From a checkpoint of a small transformer trained on Wikipedia: 326M tokens.
MLP neurons of a small language model. Each row is named by its layer, matrix (down: output weights) and neuron, and shows model dimensions 0-159. Each number is 128 + 32 x the weight over its row's rms, rounded and kept within 0 to 255. Numbers have three digits each. A neuron's up and down rows have the sign that makes its largest values positive.
After each neuron's rows, "fires before" lists the tokens most often just after its 100 highest values on Wikipedia text that the model never trained on.

L6.down250:065088155134093116091096130145090092101087172129070197167146127111164123117184152123130201137154157090125080132130151117184173114074102176126093146129146105156111098080140096168044099083169177141140097105138109160130114113198070152147118140146072183162122120134119154151109204097148144103128129072094124140109142097131171125105134137124141213152073157143122114122179125167102147125112152145136179123149092182180175175079117095118123118127120122150097176108118122079108155125106113
fires before: "s", "y", "ed", "ing", "ment"

L11.down377:118175137132142179136103120128119174081139164144061132145121170098085120113156114143118158146065109128145157097108139112129165084102127153152134150059140114127070159115145166137102131139123111065150182089118156095165200058139129111142081175098158166156115110126104139170148157207118136143105105151153153129084096113065144122094156098172076143134147202126103134154120103120126132118149018214135126098117117213119082191102106128151148108143138113123126165098108134127081132158119081
fires before: " |", ".", "00", "01", " m", ":"

L12.down100:111133132142106169143151157125118135127138068121107156151109129121131118138178162126107071174147140131112183133188012125079143093218101088181101203125143171160166171098175148094163100112167094103150119168166157146058116161132170141183121125146114184123176033047164108164154143125155115138112166076097108099115108133176151157092109130123124151116136089128103161114144111128159146128120105148111149133123146166154132131170107167139102137124151170145194157126101113170101126090150122
fires before: "ed", "er", "ence", "l", "ased"

L2.down421:163153152132164109147091130132161146126124113097106140121100110133093109136132127108141130094128134049138187163125124107197087106141181143120156075121099076156119172176160140184158053170170132124127121123105149167142129164127070116112117152177130181113149173153160136070129187173131128147140128106163177109149063106147119085099076174116143169175116094198092161142126088142082129076121124121075059094136173116169094136099134109134125110123215130126069147173136151137132159125142049
fires before: " |", "ampions", " of", " were", ","

L11.down331:161174113123109148104140116119166131146076075101067110104105109137116086140182143172142125092168107071137121132150103129122146129083078041158131082179133128145085083149102169154120128107137130106073160106185153084109112097156153122069172108120104083111164116103123099168114144141157085122121117178103181113137073115140149130135192116221150076134084072130116193124193106148116107123127169154100122089219132140140066126100089115130145158095080105108088074119118099112126146145126128
fires before: "in", "r", "ro", "ain", "rib", "est"

L9.down261:143139144094115016124104097115154120125110113158074134153113085107156140119085158141126200170117125113086090173138176106117130116126086147161160153131086206128170199057178160066178144098128065173164125171089088133125132103120189157079165104155174111146104171107081159142155120119127141089073118125154150130161072034117176128088123146136092144167176121153143128157113158146125129117085160127083141133096135121108121106141149110143107111137104148091174140164095082145143130104131116
fires before: "m", "d", "v", "er", "ap", "p"

L7.down94:122088119136120116092118088126117142117157165150143178121144158085100179124106128129148196108119104137134046110138155133109048083099145140127097119071106163179118120152154168103151141130089107116157191154118077108199159182168070158108094189173105142198179123159092179150165099183134120114167171175143161128104146123181143135149067125108144055134125129118098160209176162108137117093124140122088106111127135097146154121101117116082146109122147148184115081131121156166069138117152101
fires before: " ", "ing", "ar", "it", "er"

L3.down32:105126115201130080106155139115146152121153124147147093135177081075131130149173108121143139149094127168163026117132121127092103175100121132153146094161129113117110114144152128103076161162114131104127134148148166114146103115163094042172084114117190160121141184150148090047136120082154159097106135140200112136084160110145085076117161114154141030169093101105103129204164159131139091189137156159123091119163145078136174098120143114108105135124143197116119099093142111105087111176137144
fires before: "ed", "ation", "er", "ational", "ing"

L4.down141:130103158166086127111164143125142088110189102123120113126149140123119067113130140116157161080166183127089108184067108142083114094184120125159099159167115132136170144131146134170153090093145105134151139146138121132178071135109093138121135124161159134100136127134115179090153095103134117119100161165119124132141147154188164086080145164146113157120018080171100168150139057055122095160153109150176129158098138184177151128143093096105143083125215155093166103121145166104099156216093126
fires before: "ed", "ers", "ing", "er", "t", "lect"

L4.down437:123142127131144170146106061085162147103153152150157111137131054125084094086124130110117133118122162099176136122128145130138088116145148138133130100137106115147142124125100142085146207141132124128118145134107088080074132144149148159126112131161076074147131212164149100108137142093074148161093157182096192155173081101186103147101130103166089148128142101152193173083140148153081128084075229124095088139150062065095157141139165168168140096154144107090109113200159103101159170129127141
fires before: "p", "m", "port", "ag", "ed", "ter"

L8.down277:113150137140126101167131139127148144094166151124135135098149136096112127113074125107114179099085127143205060124081138122104128089142171170083173153030166145137207155159102145093058181194085114067123120127088085133175151128090087137102104138153137105134119104133163121099171120187144107116107165174136103148072073141113167146110114143187094085108099114167086108153108130159120176143107119146093111126095192137143154108105090138175124143163083119133140158111128067092151062138161163
fires before: ",", "pe", " |", ":", "0"

L7.down306:168068075179145092089131116123078147147091110120154147077106110102110158124117131117120176147112131137126103161158155103152073095040145080131086181137148112135125139142113134104107118121089085108137072132134203168108079085093089083122127116072135171078119189129106179205076130121085098096117127090089117114174091120113169106071158124130162144103109101165105125203084102088116119109097144181122080105152160106148111079179093151116129117094151139104141118156114156134150082066139168
fires before: " ", "ing", "ed", "s"

L10.down356:120131139060149140102141125066093133131140116197127115093107145161098127108156123132055139124126162120153127156085137133082145116059135125109189090114159066109136172145127119040125091160180115167125213124193230176109112103178194080176146114145083100122119119134161137066080144131169146138130120130132155133118076117121141101136189114127107095142112089119093123113214120117121142140149143105110151155138136170100084137148099140096108152111070138111127187157144102092097141166144117
fires before: "ral", "le", "lect", "oot", "in", "r"

L6.down223:126134130125128212093126153156115047121111128149159170084102142050103174102129093163090123123136185101102087169144128123104173150153104111175057156118127100162140106101092103154089081156113126083098116160150137145098103114098108079150145162077108177149191174116158140163052159121120075131134179170115133132114120125174195168083122137155118157144122150165135171118050112139163132166133084138099152124150108130136181076062097123120155105134147132160140078130086123146109129195090113
fires before: "e", "ation", "ed", "er", "ing", "ations"

L6.down117:188153109145093155176108135123111073103127142138112186129061109160149091149114132145121053150167140121158133143126146137103140114173092131112188128142131131154100124171164102126100099175118137082165094155137131135068129071142155066102116146121135080168132144131119144166119121128110109096175113087155074139154072179098187104101081227142105141109108160170158107130121093161148211160140101130077095178115142114098132108127143091137106111164129207166162101071098082078157121152070131
fires before: "es", "ed", "ely", "en", "ing", "id"